From a checkpoint of a small transformer trained on Wikipedia: 7 heads of 64, tied embeddings.
MLP neurons of a small language model. Each row is named by its layer, matrix (gate and up: input weights) and neuron, and shows model dimensions 112-239. Each number is 500 + 40 x the weight over its row's rms, rounded and kept within 0 to 999. Numbers have three digits each. A neuron's up and down rows have the sign that makes its largest values positive.
After each neuron's rows, "fires after" lists the tokens most often just before its 100 highest values on Wikipedia text that the model never trained on.

L6.gate244:629548451528486556498533562405505459442501521440593511489502508474566472424471463463576491540506456423506428499535483537477475450496507496525490544482427496445581520553518543496498491584530513513508470478500459498502473515507464490489500456507491494518461528502511541470535522452462520486582467539499503491437443530529406532450558552497531502496517447520517527501524447490581443485530
L6.up244:477451566461521479567460533507541517503516538459459544528533494491497486420490507455492394498532486463467501485565476514500514539505501534500436446491528539555520509564515457506477503475478481499494521448564508488511514409542503471624504417567489429512468469534590521494493497464518544470486522488490585472379448476586469558526459497399496503439558504467552441476468487482505502492561
fires after: " 19", ",", "20", "′"

L5.gate1179:480550484446483474564489499526513534566556486501515489530530489464464522459476509434492465490490504423438516489599510521536450473498483512498510440468507439555594568531474511423579432498505433485493568512541499510451575493513534482513515454538501498500508463482513493530489449564465543442527457515563527444448550520576510523473467485432450504427592512497525457514473574494514501482493
L5.up1179:474460498450522512538531508482531533496453490481540585500481470514488460489546562496414499502508397511509537489466505471533524484497515512542475525525453474505469486476596458591454500509444500519506442491502494439536471492507530534467668474517532486492428465464534492547532602431522466449563599511575472466492448469573557474497458552499493431524436480492493537542520513547521481458420
fires after: "\n", "20", " 19", " (", "==="

L5.gate73:483496495470472446497520562519487475541538462544537517432452418425494383492552454543497481526467523451520511537448500499547495478488507489515482566466530473564515463467527559422474524573534529506504470472482501468422578506405510535461487503470470519509513511560467471483473451525506580435470532517474455539558493468471464506480471487553526498535510519503469491435446522501488482561443
L5.up73:566585512530503485560525506518434444482550439504512486498453519416473506466501534468481521555471518470500513509424566477522482484496494486428543564482518483438492525461531546475471549525534502491531496487529391545584519529501500535453541465477462397464535531527530496547547488477531524446537540477508430532510501440497493502583463447457525607526448576405533474490462484504499463469573
fires after: " |", " U", " L", " M", "S"

L7.gate698:452455541454550449442536506404493484550514526450433582510517426517550514483506477420529481471523460506560571467466472434529518431477550512526454468521495577482490449482428496518502468516443447535477476391436541474445502551530581494510503476416532464442473473561538562484537535450514545530566484527507579585484497512563560546498516506443437485465560470507523486556562511513514436440544
L7.up698:481565475507523454494478583563531572391438560473484539471511522493463548538533584529501451463492505527591501508515513522556462472524513447528595476510551508503452481471515566469492518469481486460493459554514467533460494546528487510500456562447491463577460533471464560530530479520497475538466503489542485454560480617514511492439490487486558559499508508533465501502439471481380581488496
fires after: " ", "-"

L6.gate350:545491505514472477439559505490455481555568531360490521523437442435481480490488476399523499417440510424485499519565542530526483488508525479474480476574438467510604527480515507518534513487498512526541527471527493457507569469474500492562514504552537480476519491501529489527575458584503547436479534422517445516525516382463490557504444458523469483489459485510508541501491510480565552523508
L6.up350:452549474441518490551469564480455445531494469523531500582458458495468558522519508478502460491474548476514548499433447530517442450516530514465476532462504469534556504559437503544503449431440557518497524500527520486474522566475500494500517491504513472564505457560559507516446406537550500446464481488490473524508521443511567490504480528484508503537485515489502528503469502406512520501556
fires after: "|", "\n", " ", " November", " |"

L6.gate406:506534496533516539469534545553440511524556489528501511512449419419533537544474546398507515447465528375535445492530550510527586536493459494443480498545506517523533480456441576484526470500426483527528578578563485404599490509540485480494530399519558470479507497427478448462492514525509552407504527453560539466510512480516491575515520466477456541537449476545497572490451530468483517514519
L6.up406:492507483476434445539512547449543416524463462483466474514503462483499490441576518477414460472473510549476524470505469468517471489511481453478484511444449500512458456527497524548459553461490537504503455488523546558510501564508548522547639477500475519538459484519499567513550529515490491468508494515493456517539517444550488410552492549479558464549459572499533432504529443478523451528547
fires after: ".", " 19", "′", "E", "V", "C"

L6.gate107:533539439522433507515481581511442483558501473597548470447549520497521560547499461460461580523503446433413512519573476478530472470486512487556468505530503501508498501555524520488451466576540456478482489483528543472553433464488467528570486447469466477523516495475467417455460604470389495482446442482553548481489489487510440433503477524537475526542516513471513530542504525474477448520520
L6.up107:566547516610571484455463473521461521490521434491569508507446530550542487455469472457465511531444504469444504517503529534487545461458558537566507487418570485476532417515576498483536505456506460425470507482514512522482498496436547494550554559599485494515476510507494472554564465502529445488521564510519542501500467545572520490577521530482510476571460513526502425520514492544493509476491
fires after: " 19", " in", " 18"

L7.gate824:535551483534493514516443537490444477491524461463479488549505516498445472497478525493512461543528504452559530488486482486452498434557501455457501481551470542444464445448457542474410495421442541513510521509548551514479486549446495522518463473451478603551504486476476458494493606542467449516527465508479535486485387535497386470561517480460544465404488460524539541570557504554516594459477
L7.up824:454540541467489454530516555557530530471513458477554408475470470521495490521459537522581550548552446546514531462447460486500540440501465497517473468490476520482490452496494540528458531516459566529499611444516417502520496536448562459527482561378434524536538471539521483509432499501449508501501565512507514545467497514456481458519458515468546552471459466551503452484509498551489509540454
fires after: "ro", "lo", "e", "le", " lo", " se"

L6.gate650:474544517516411458510466478522539551539551583482519509467516483440561591511363476516493487500507508438453534512506512451537433513446513529456436511519475471475579419457485465497483566532562540529543573548504467482434519472536458457536506390511519437521457545469511490499463499462498553443572512509477458473450417482563405502544576561593506528465510561432517454544474518508539479546490
L6.up650:528516465480441467520471518501621518544570503500505471477541395593525558495420510526470439462560513510493500508498503491540514484399473510495561612565545522503489547522565605466491533494542525583519556488592448475519469506558592495451530486462510548534483550421523506550474473466515576484550525511537459543516492435558498514513484563544469523529514526460532535503515484478517512435492
fires after: "E", "S", "I", "T", "O", "A"

L5.gate1161:493560478472529460573449541507537523500446536469485518469495535488429489466504461482547510463498508440479539496545542529505477434535421534477431535557537447534520573565464600471555520522485460521494499568526463445462570508527467431510475572448527503495493482470507493480482574520521547422551527473473546512479513487509519524474511549466465550556507512546514549405530526472540463471503
L5.up1161:462466504516471478600515485482541476604526457504509453478510442549508488453548409468620454517472516502469522520471521521521573433490500490498448502536511502581505490417481508495361497479536561429555471564517605524445466538515511465448481482532519461554532504398561569532518467460459581501576482513549510521489537484514519477549428570501561515521521482543501392444425518494500415493534
fires after: ",", ".", "),"

L7.gate622:529433554477522479457483524494505532554473482453435526515506424508505437535502511428527498449464505471460561498520452549470522489510559534519533539525545508507514467501531479495511506474478515447518558432460555514479539418471547439518456523454494410395532442495529522484562536520531570523443454512526494500541534491524521502512452504457424492480526487511508530457454574538503499525449
L7.up622:489419542446486553446473490527515554510502424552482453549457467555462478492501471482541518456415582425449521481488487567461503482533503519475473483473588483552480407479473508463535528437466506492500514449439591464533532496500525444580493498496463482473494473492530486566504505446526560496480466491474554528479544515421569553481439461487402475558522502564515528459467591521446552576515
fires after: " ", "\n"

L6.gate763:500499525543503462503587488527475525545534584475476542610482517476469519463506463523515430480506487469535459555535440473521441540465465455461438503552528476550595497439541504527563510440516460538542467537587481507475600482515447446493487500520566465491508419465575525571533469482474498451498529498521493462444526500456557531520513457486538489520482436464580466584444487502518524494492
L6.up763:534524518489474460425497553530535494511564553437454512538485515540490461458532496515518485455526474491543536537516528470513448486485472540471483481526509439515581503515532480486496464433553439485610497488610508513468558483497446409536489459455536505563373432489503521526533493548450523479484489528521470486474449506473521496535493474496547477516490502455497458598491506500551528440485
fires after: "|", " October", " November", "\n", " 19", " T"

L6.gate50:470485531462609500472512479440526551539519528465541520551510539515521499439527552481460492522492483538489524488506501545566447452557518509485473531550477513433528507559484441505478475459530510528504505408481508514452527542507514538458569459482491525560474458557517499458509472489481477497502508554451548538411493456529497573510512545445528482470514530433478462485565505491542470555541
L6.up50:464492434503526468506475478439509574505466488509551516501489558520519568542510547503457489537513580509478464490555496523561516501507480444474475519497524513466519510473457513563500519462443426474517529506544476510519455506538431477529532495527491573538513502459501540508501499545421441524561494512507472532512457487521536532544442550487542471538447478534436499486418410455502491484511
fires after: " ", " P", " S", " C", " K"

L5.gate740:548513537514448556443493495466529505483517593391577527469503456473547471451482469448558514535445457448501518564561513547492444441530501538494546525552502540494603552484523499455535475549516519487500546559542562466390551458494490528517516472441489543483493512538441479519528538462477553446476484575507555451496523493486493522462511565513502499507567500542470502458532532536544505541415
L5.up740:472420542520435501433495485552522474521428493448529533510542460536535585471515436437527557412535506541467517491461500475470475464522485518487526500596543436535499483552526462564434482526523498443516533532438441501432522493452455511549531446485500549504511450510478520485467498504590571448547540499516519485462558521456480559499623534481554502547446455442476491557504567485483509506455
fires after: "\n", "|", "s"

L7.gate1194:475514455504563431474496548418425533560547488426520514539523459509457540581398498507499542493523473547497588487510528535522500472559513523587523504556539538464518423562444531499574484561503472539497521413501525505485491536403503537464490503502550468478422481511525518458602490512500510506528479566498499463480495493557495462593490480423453518485538426479492516478562463572550500490482
L7.up1194:491569506470528464379489535465495480479512503490522543569461524430451492494451453577441488511484488495501531487536537488488464525472557505555471461467542486429496502510567559553439562484508544601526527517514524471468475546438511522507508430520467469485532495506538466533496465523540495523461524603526417548461539435513496483558544418529492528581504559496463526526471492510535422471444
fires after: " ", " re", "re", "e", "fe"

L5.gate904:489503493502442479397444512502531525544515504505491540536489507547503497514494478543534444502537540510518507467499537498491482543490462519445480522500486451537524500519506404544438544493560450477608521523602468561456518504482421460509505453510522469485459412511513534492541447449475459487475499464473556469476470460463620506535504484497540417541440507422499461628500556474484574439496
L5.up904:536496471548463506471546568535501534470535512466559504564493532549491529400473472532529476455476507475582516569548543464506427496463496474470486500550493461501593472477485483462425535472517377530541553581642490569436548523517484477482543432512517501483517455461548527513533462427476463499486482498430498454507548431473547484526569461490553433500491510441503467570472570494520491503497
fires after: "\n", "|"

L6.gate347:466531564534513527505517521455465447482473502508486485513452483473556431448525458482537547568506493431415523541587484533542491536524454499521450472501491479531501425501556518499519458569541475474455433476609526500516541455550467515523485492499486472470512499507531489476499534411509514525524428500523533450408479443569460472459531446409570580541520497472597483553521451519549465473584
L6.up347:570520532432458531488493568418453446535491469522522476557511514422558498558460501470463493484482461462444458521520437455466532485457468509544485463549473442479575421518553550477507504556580508474495515531545528495551468485566543480529525545454435426470497483531554564439472470467463573475497521564447532580460449515527501492565463482488486537521375505539541473484473467484494449435464
fires after: " in"

L7.gate592:429513469566547515458465495513501476503480466523506577516464443543550564546460527478506482477499448544461476510497433529473479492544584510555496509486520430521474466502534502485543473503558404529498493392495499570564474481490496518438468521498541517529501463522482482528583483519520455444468425512463576518492513560552465512505570452441594516491583493429510471504518479508528523530477
L7.up592:533501468430512557509488534428518534489527530528455576417375487519499603475508493591398544493480458482451482471533496417459516499517511484510626436577483477465524458461529528539495501499523553494499494488437584538483490514522498508521499476485466463509522501479525567475522591489452483525483447451556515504507491506522511506563541469457577575473509454448547450469490521477539497545517
fires after: " ", "s", " a", " was", "e", " in"

L7.gate128:460612519512462533532482553517358533517541564570496524540446550499464493489475492434582444546508499480488511485565431445509517517525534516563498487502475506457484459507547525504511467565491490516544567548472467489496512471485417485480505546434472546499509471495500569568440469461506526577507454512468540457516484471529480463563469491518468563509474499493505457514486469537504498486507
L7.up128:518567534430459478527464501499486440473444493445518531511457490545396550498491546412500600579557457467404545531470466552534515556494456525510540482517446494508514536526545427440506418548572482492564462567485504556476505491466474535493467457524516527511497493447471504497518499466533408524511543520446454450445395450516523445536498522507495510452422532444509549499490474518520600526539
fires after: " di", " Di", " Pi", "en", " In"

L7.gate923:487590496469556452539527549495383520429510471590563478447498498498492551481516487443471514477509457511467479526516408490456528488521459506572505519512489527517476480538510526526508467424478585472506505362561529452504486521536537510519468439553599585529512539470396471496534564528536441491507507467492521448485506482464495454517476502426457442508451514491475503527500480535478488539432
L7.up923:432476556484475497478478466542474484491494451490480510593545420542515409457458582581567499460449508478572470533530506474538539493540457441465507479492457563416546540441466532487516455478521497482501496493552469515477498564506546501475568570506514544578556518463506525499491533514487512519522561518476529491484505525522462579508515476459483443460515502466525454460538609538472517479520
fires after: "po", "ro", "rop", " me", " met", "lo"

L6.gate157:478462515461513462538526515531407553533519509463468528550454533525476532516505484518460430437450530440541544536507544457492444515495449479468433522485511441470562515514435519536508584455497533515577483485631477521410517473481469464455527488521520530523482424429524546531538466482457502412525524544504518438500524483377532507525511414520492473519449458460499499569439475464546552484499
L6.up157:515506538480457545444508560542460503553562585506478545529496471539513549434488448520567490466494443466525504534556513461525443455481457457509529552556445420501546499529509507426451499540523424469521548559555485525457521447501471488482499517522504500538500431462561489522528466477447578504500490528532534510449521550453515539541519530448482455467511464408491569571489516520522439509568
fires after: "|", "\n", ".", " |", "s"

L5.gate927:502540522455540537521436502486494612577556575498524556522450416484495542503442499505539514442484460398553506525546457480528458505514537492434462524577455466459555509463447523449478480507506485549513563474494570393533540547521529496500527499502520523506492468493511560479483461484492563433465548475515573572425509501536464582479451584467483476419490482467480517540577580541595524554556
L5.up927:525439512506485483507467453490487524527501504494465527531528450550591488515486555543482452457459544538498483470513471405502467562573528499483437540418506518437479527492538471498564576478471487451505492474601471480484519499522480442489591413505450569491496484413474513500465493517486559450485499513543455508502529437583453472448442587470484476497482509487484493496480518430506492543449
fires after: "′", ".", "°", " 1", "-"

L6.gate842:467488542541468559588510476526523468401474542501487548482561541534580517507475506547435438524496550520441475517548485442466515577559487449514510527432534467499503498525533437520468501504476463475463520527519507506497437475534433448631508560518502497475567425525468501530483492489446460481567544512513500451440434521518433473482478473585555519499516497491526501515465455491452481475502
L6.up842:458487521528470550561462499553497457450489556448502559509520466513540510535523512496449426502520494453439493531579527425484534514543439489543496522459498439476515460578508438496541480509553495508502503538504428500542462441504487471611524482572534489480516454453503514520450520489524482421473520558536547438454472489595429399488514503473527501488562471519526439492493406524454463414521
fires after: " 19", " pro", " in", "–", "20"

L7.gate774:596528466565501540390535549474499450454537518469595507560497566534498374397484433509475578541417488460517470498526543486510504567535519476504565476482511469529584540498488395508444485504531437531499454533542473528474557503445512558582478490527499483430492579498507485535594526500462491492439462493469469470471485490528394513543448470440490475521518517398529503482474611522513489581499
L7.up774:533548596497472476500471531505552500489492454451450513504483446434548437513576482494579480517527495463562468480483486480516496487498501505472527482517441459533515520425483464526508436525586539422509567506475512462460469501503442503549482530528534484487503434556515597528491477511548474482483526549460471551475521492477456503505462533507538485550499428490508547518499441499463484454496
fires after: ".", "\n"

L6.gate387:440439513533506513462439495548502434535436525465497461509561515504529451541541507453470443448542499565459562489463558500559497502503508489585466529512510449510496479563483499477547459431470507461486496448498491546427495544458514514584488530495514594493529465447470442468489503500545550511475457499517446574539491481528521437522553542517481491493495537525461472506503488616481475571561
L6.up387:481495520539540505498464468505490522517479502523514501431505511509441480506512505475522444544526503487426499543501615517449530430539481512596528453521529553537461452519447480513542523528507535485510472411467472545497423456457539545525514492500481511531470458457479531530494419563523563538554469459542528502533505481538491426495529558531474477489521536525452417453480418559473455516487
fires after: " to", "w", " g", " help", " who", " as"

L7.gate304:490479489519475499403528531570503497523445534482465566451500455492388463473541577492502526521440456480444610528504476512485488476486512489488511519558530440498557472516464495501518500519561502541453441428446526546487530477337535476470489539439523528455518459543476526446450460536461534533585544479504542511527569504515479444509499530506450405538523502421406480527514471606505475545466
L7.up304:543571514562565481496489495458425523412425545479473539468516441508508485459486505488484475512507512594570514424544464452556423462528534488499476498450510503492529540548508506530540519452511524492552557410556537528472508513505516514487488499505518488550474478466442560452529589517497535527543468493530541518507437539532486519455492504482478423516464497486444534546451484511540502468525
fires after: " ", "y", "s", " an", "th", "ne"

L5.gate1012:571531451510490468456480483476471499516544527466568588533493453478543523481457458416516494530451418398498505487550465550491428447458599545511485522526445448494584536552516455437503511530504440532487544533495461512523532488541465494555524448491566449487504414469517496484544493541464576441486452529478505459459468524599508492487540568497484501484487481465497504501546509534585503473515
L5.up1012:544486491466487497465465554423443514375539437439498544486442544438493502452520524492415476512512538462533491535479480452495538559456522462412493531518476440520532510529488458510529564416511492493543374469524462498507494507514448475509565492499433507486470489422540491530518541474462595511549560538522467442497409472502578466509533503451431464539487430501537483499477508478506492493467
fires after: "20", " 19", "–20", "\n", "-", "19"

L7.gate60:551495508537529454499540485527473522562523474518457561499439414452500564534498462471446516544526501458461485449544543560500482471497479511473498522497506475558564432531494504436436591465527481507474542554551497467531516470510455410561545479457484494423459456511561562546606535495542619511509502482460541458482467439462560526590450463504464425534504563437487540524412447499546468516536
L7.up60:436506571483435507544489372535502459499480486538562472562421505539472541502523486444517434455480538482440537473504504526442483474600499500418568472504502520529474499487445521526490457510498505497537512577469546495563483475491474459513498487495489463455501501535552505527503468501503518447420601469461500502535525481498582460573481460550505445548504480545565447526465472465518449537519
fires after: "\n", "|"

L5.gate300:548554493532488513505506451525532528479517487423508562534445546501472457527574476554460415467544479508494535530523471449501464513564467532473475567505506437527558464496491469550451506460586447511567452542566466581539515471529482474518492482538546479540453411511497492538557494435488518461491566542478506419508531450455548521557460473503534411579465472456594468584471479458502514518472
L5.up300:554512527513488511445555520487520498517514557500518547529492493469465466498518483520526419458513448443509495510541524473519464519436504503477489520567479497500548575456533479478478504496537470477582551578579460535468574494459481427563527509524525507467553476491530492511550541494431526514473534538488513497405478494458521504524441466513546443471461503413559428537506528517511517467555
fires after: "\n"

L7.gate1025:440491629533446505557481523552469530458542520470535590457495507495438508477516500496515527467516413570571553522458395467549454467547587504551475498516507524444528518511468481520516480557433523454535488464483487485465495512462485530454497505444499522505515505532539482483578555536409554551421404577541495423466507469564484492559513507427432526484549443455537479436572452459485498483439
L7.up1025:471580499548525463537533489431489468506466553433454531571512546480515492516400411503475447490482480504483444515537460482529500514519469497525472504465447458448563527547495504443496461513516434470567479465531439434536472505470532423468521494528544574511511478536545579498505452528579462505469518549474498480489378531529481543474473533462478471496457403483480518521494525591512470487536
fires after: "con", "n", " di", "en", " dis"

L6.gate1115:434628491495457447491409464507460462525581468520558559509477456391494516463503554489514516507525521390417509459566458553507463468431524529521517534511474481467571495517477465484511517512467517541506592511523483492522495453471424516486447406491524512505497512443451426489511519534540504395484489531512507480533431478502503473527484518548479512549498514394509558474453527503521528468447
L6.up1115:472585444453454475574477489534512509497527455503533426573472487507532515504489589570483579567473529446510480499511522562525459531478539497506548545526532493472516435480519460493501485500484458548442495547500493508516507538542441493464523421501466577478481502500416433544518548474468463503503485497516505476531528454526458460545452553463524536467535531489556428498509528490516424481455
fires after: "S", "R", "U", "E", "C", "B"

L5.gate626:507468437461445492488544585468529402501553477480499524422583443514458499441501545531501469492432496553434497495508573503443430509495496497499532526594504522502523473535469479482567504571573488500462469497525540520512547493427478578475526535483537520528434531536482413470507438464472553440449476468535479517546446509587494535539482600525513457537432492395507468454541504512526441434525
L5.up626:461476461506496505482495517493509502425533498540464536471550489459477531492463527582491525464490473520480504529503480538498540576473474480538514465475450501542490529422524524472531505491533485541510504491528570452546454510456368555536442513477594551484518517486481482482486509442515483505449516444514505517580460532463524483524532511514544483523446492456520450550583492506513542450532
fires after: " the", " in"

L6.gate19:625489509499482512479495495470586434465542503444580539572561538508538440502450550534526567493491488509505522503493522475558496433488497499576430475537519537444470509486538460476499437548525502558481512528486565552552515475496504540478523479556511459527470460539484450503547419487493454512545539451438530553490410514580483507516511528466547492466512484375507568519558519470495456426470
L6.up19:549505475441527441463498480593535498450432476473550477483565516512525499504519501508480484493576455519537521482453434470496461484424531511520454475502464500506483469493481481559485463530468550526521479505348569401537540544458459513519454512538453531513453574567466530528493445502560496487440481472442587616553503550477479552496541507535536544503515487470501496540415483515516520459526
fires after: " the", " The", "The"

L7.gate821:551524538535493582475518438471513496543546523471546453509482534440541442520421546579531526521465462437502456523508540516482444456459447441510512522501508478444452478473568516503458466489580450548469479531554530489533507468610458460479442464502516463508483499487447448415496555496490487498457453520499515407437501547475463525500451507564574543470475508445515552546515533485454530534504
L7.up821:434504465485510469506453464572510456490568511509543475478511423484568542517522588501510538440574552556502516451501459529414502500453520518480501460535473494498467457551509502454506474516512500589512539475465490482566530464496514526525454397462492510484452404572524460507520454516539518487488542441483498473546429439458495457473481470499455503509518489487579541483420477488483559450496
fires after: "A", "E", "″", "la", " A"

L7.gate878:502499549461573478476473564450475517584535466478470527516487452491476435464495533482497528494505466495525509544493516537475536442480585573495529479500482518485494512525542501555539503501480433541469506446372504527487544538511509508518523467497484465416470453495518542552550506445550534557475464531460515542471533498510495498480495536388414526482546493447466515497498480515582487443519
L7.up878:462544440576470493513468545481496514525522493576482501488456515551521521488518530478428510464462533442502466510517475465441502516581515506430482493542416499377473504488501430515502539454436474521465573457506415563486538493550457488518544491464529513467387531458515464570500501482486510517419544515552491490556481471489488426479434565477493539451531502493513453449425430446516546514454
fires after: "-", " (", " ", "–", "_{"

L6.gate1006:532465590534451501500474473499520425401522492491493544505523435547468479468464490501533488517600444533440510519482568510591471472444548526503573561487517499474482422547552495559471531517590477440498463490521484534408486469509513540548504585518494554534477475554526497480497507479487556467448448498557435460446481577497481450521502546528542432463541488397477524508536499568490489531505
L6.up1006:515479469459526507569549525511506523532508475579487454487484516517438538484519610460422457521511483505511536497485622530487472472542510496548492507528478539414468450510479456548503485502510506482489482457527495563486522507505523578473584476435459510495534473573505494508539473460518465499498482466509558475538599458492513495454469397558429507564421552428459445536500462467480459510545
fires after: " and", " was", " who", " to", " "

L6.gate364:521550463543560483402534514447470475530587543475505526532446531463434519450462508422527595485452508463532517502559508516522461477503429505472539475549493543544596516471441519467508468536575444479482569531523508534510542402503509491520464477474516476450509528482468515465548531526496526469445457434571485475471476542545434597496445493419519527446536534470525555473505550488541511483471
L6.up364:552495461479515452480474548610528466571528527506506547495484471518485465509587522518439578525516476548469544482513545477561520487446502538493485484530531433549526415479516503444495526489533494511564544562509508541435552400460514474565473504493514488489508447441471503517551550516473465481488452499448466483533487496496547485492453525485553480485421558510521491506432539511500398461528
fires after: "\n"

L7.gate898:446491514547433517532466480562491471564507511518527512464478471440539534552531479532464454507482472516443493516535537434459485496538499462541422429499570521446554487532568521526455508519431472447523459582508525515507443522509509469533501463517528472491547430447552485485534472525480479527511493488525519442461553460556504527466482543506473522478508552432537457501514479513498518542478
L7.up898:519426442514515566479525507429500447436497567451470521528518544577546515495476386538524486514477496508457508532583479505442491512437490499547562495523533456549518451533558489517505458499506443531439500494535476504470454541486519478521526498513484444542350525454470506462584482505525512494447524435503459527518497550562531494504585566426523489494534506465450446528557516467489490443532
fires after: " re", "c", "d", " in", " Ad", "g"

L7.gate198:521467448493491530535481527515526491455390529512490453487554434510460489571524508491477460571503433503460445500505494442507508510499444469550527474519513478523496531507498555445472403458523451488503506552480481491510491530485486465571496509502539536471477468547592506471459489481451512530389472439463517479500426530544451521472451536525553497532549464441570515522501522547494431485538
L7.up198:533513591464496473518492577506467444496532478500483529424488508432528499493498499438510496553478517461510529586562527530463541453547517519553487437573548478445480445540502479498600420503504510472524453427513550498522562465485485425497514498410445505524509455526586492494478614516481474456481545506480476549450532417510477408494515561445565458558536524483538470463465458534420417485560
fires after: " Mi", "vi", " in", " pro", " mi", " Go"

L6.gate1100:473562454530480457609507610542548451574468485549519471489425484465566450474501470512493471431392519399477569578539560518579519468440468487476459509514455507486495464461441575495488569467453516463564470437483458490475524568548487525484498508567506509573545568492508576510479565525478510407531494492428491469475458393382512459536457427502477515502493585515481435421450484454525507473517
L6.up1100:511450530451442519541595466553532457525519600485494528400522476473511414582443471518536440524536483434566508542460511478477476536463472500539552480503570542560530496390572502492481542483491496513543445554509516565458512498534544549539472551529436462457481502553484494531495426528506563461467553533459510525459503449523493418497562582556527540536589546459506490454413500571488394544533
fires after: ",", ".", " M", " U"

L7.gate503:507524456532543551454491603513490445524462521476534524544543515528451482532450490416534522466504488497492513486494402546515457533503518468492475485517442439430543483494504503421513483491498502503501537489468530546490498542523567480473561550445535506431419533518513491516527467515509477496462478527528507508513513464508559478515483558472504525510511505434469476528489481592592541523482
L7.up503:458522485489572491454452518530417461604542550464521550469453486495494516547470485580420470496486552439541482489484515455473499610565583513498467509539470514423525490427511518457465509388552538519534561472566531538462495528435500517536554484413566460501488481461549516432616499497489522479464503496550517453470472466471495477533505527458506465474476474467456507534424515482562492497493
fires after: " re", "c", " ", "s", " un"

L7.gate967:540566552539470520535549468504466480559538546444533390520479516509517502550479389474537527581467484442503477430535524531492501485506541490477476551541471472518546538505526413495470484537541462487481528469470494451492515479509479467518522569440544505520530523403537474431580464551490468514456444439519498462479440525532469485484436502483499508505368506503462485476445537530474446521542
L7.up967:528484570488484543521441457568562436481450489460494484572486497441500454502460513440476440546502537443453508460488527508429411520478467542497555544578498481471564483549486460512497538522511474509528547497519468458547553542590487433589491550560563498459458485556494513526440477491543503477436420399525533492506471472512480529443558450562553463527510518476482488534503533465497527479518
fires after: " 19", " (19", "19", "\n"

L6.gate663:529511455529437523483607491475533389504507512530501510548492469493577428442489513500528513533463439457485458524521474461484435491427503476519415503553472433617470451539490488464485506587595504528493540544481479496530424452523492436524501432406524543485509504488530454474443493514469473504461404481511483450488498511466491547419494498525508491504457498501500478512496550515490497442521
L6.up663:514438516524435536478490563484501500465445465494489475501488515556499510458481438583511527542390411500534535482556452464420485468539421522548508499506467512532460446539500508495531464468526560466459519546547548510450502461465496483565493514481513513559503537472514489491491440463484507501530477485497511478477421472520503550477444491523517476524462498522445505468595461468499498417489
fires after: " 19", " in", "In", " the", " World"

L5.gate536:508487532553565572461497472557556575486471530490501527528489497491540559517515476529474481447479500481497501529476477440402523510498475506493526545525520417475526497508581505531438583488529443468558474503622455496481576454567480418561522502428516478468394404521475451537527515477412531463478582547492542462488484475468534588520543424527577422523446491482537428542443504533470464561485
L5.up536:498542494529472477459400505568543494523557551459544535513540452469467514545516427473568389434541477465484524496571512492504460510505502511477452524537493417499539510569541489460507538502477429434542550561603491514450544441551505465586493486535510462509501408501546527453516531440456539438438525515551551421460472515506552489532535450484516443519510493481540486595502583500517503543512
fires after: "\n", "."

L7.gate277:550557457509502555563473536527482514509464527552515537473485480480464508528523507486549461558526517495514495484567548507572510489502437475492533549573482457499505426552457578448444526530535463449507536511535529581553498478509606495448494447517475494525495423493519576502548431484501577491422507544480544439536505490597528547579473477499470428533546531493496558555507521526485438511493
L7.up277:478526497559524416461496438517472524537485379521549479447537434447527466549461475470537454437595474472422539512533509513415456491486488534530549517476479525564500466561468426447465521539443500466537538448603499494508545496502488554567499508528487400416518511526535504495565487464534600479517478492480563430551542509482512633527495404518534492577512561549440554551453508489492525486601
fires after: "\n", " ", " |", " 0"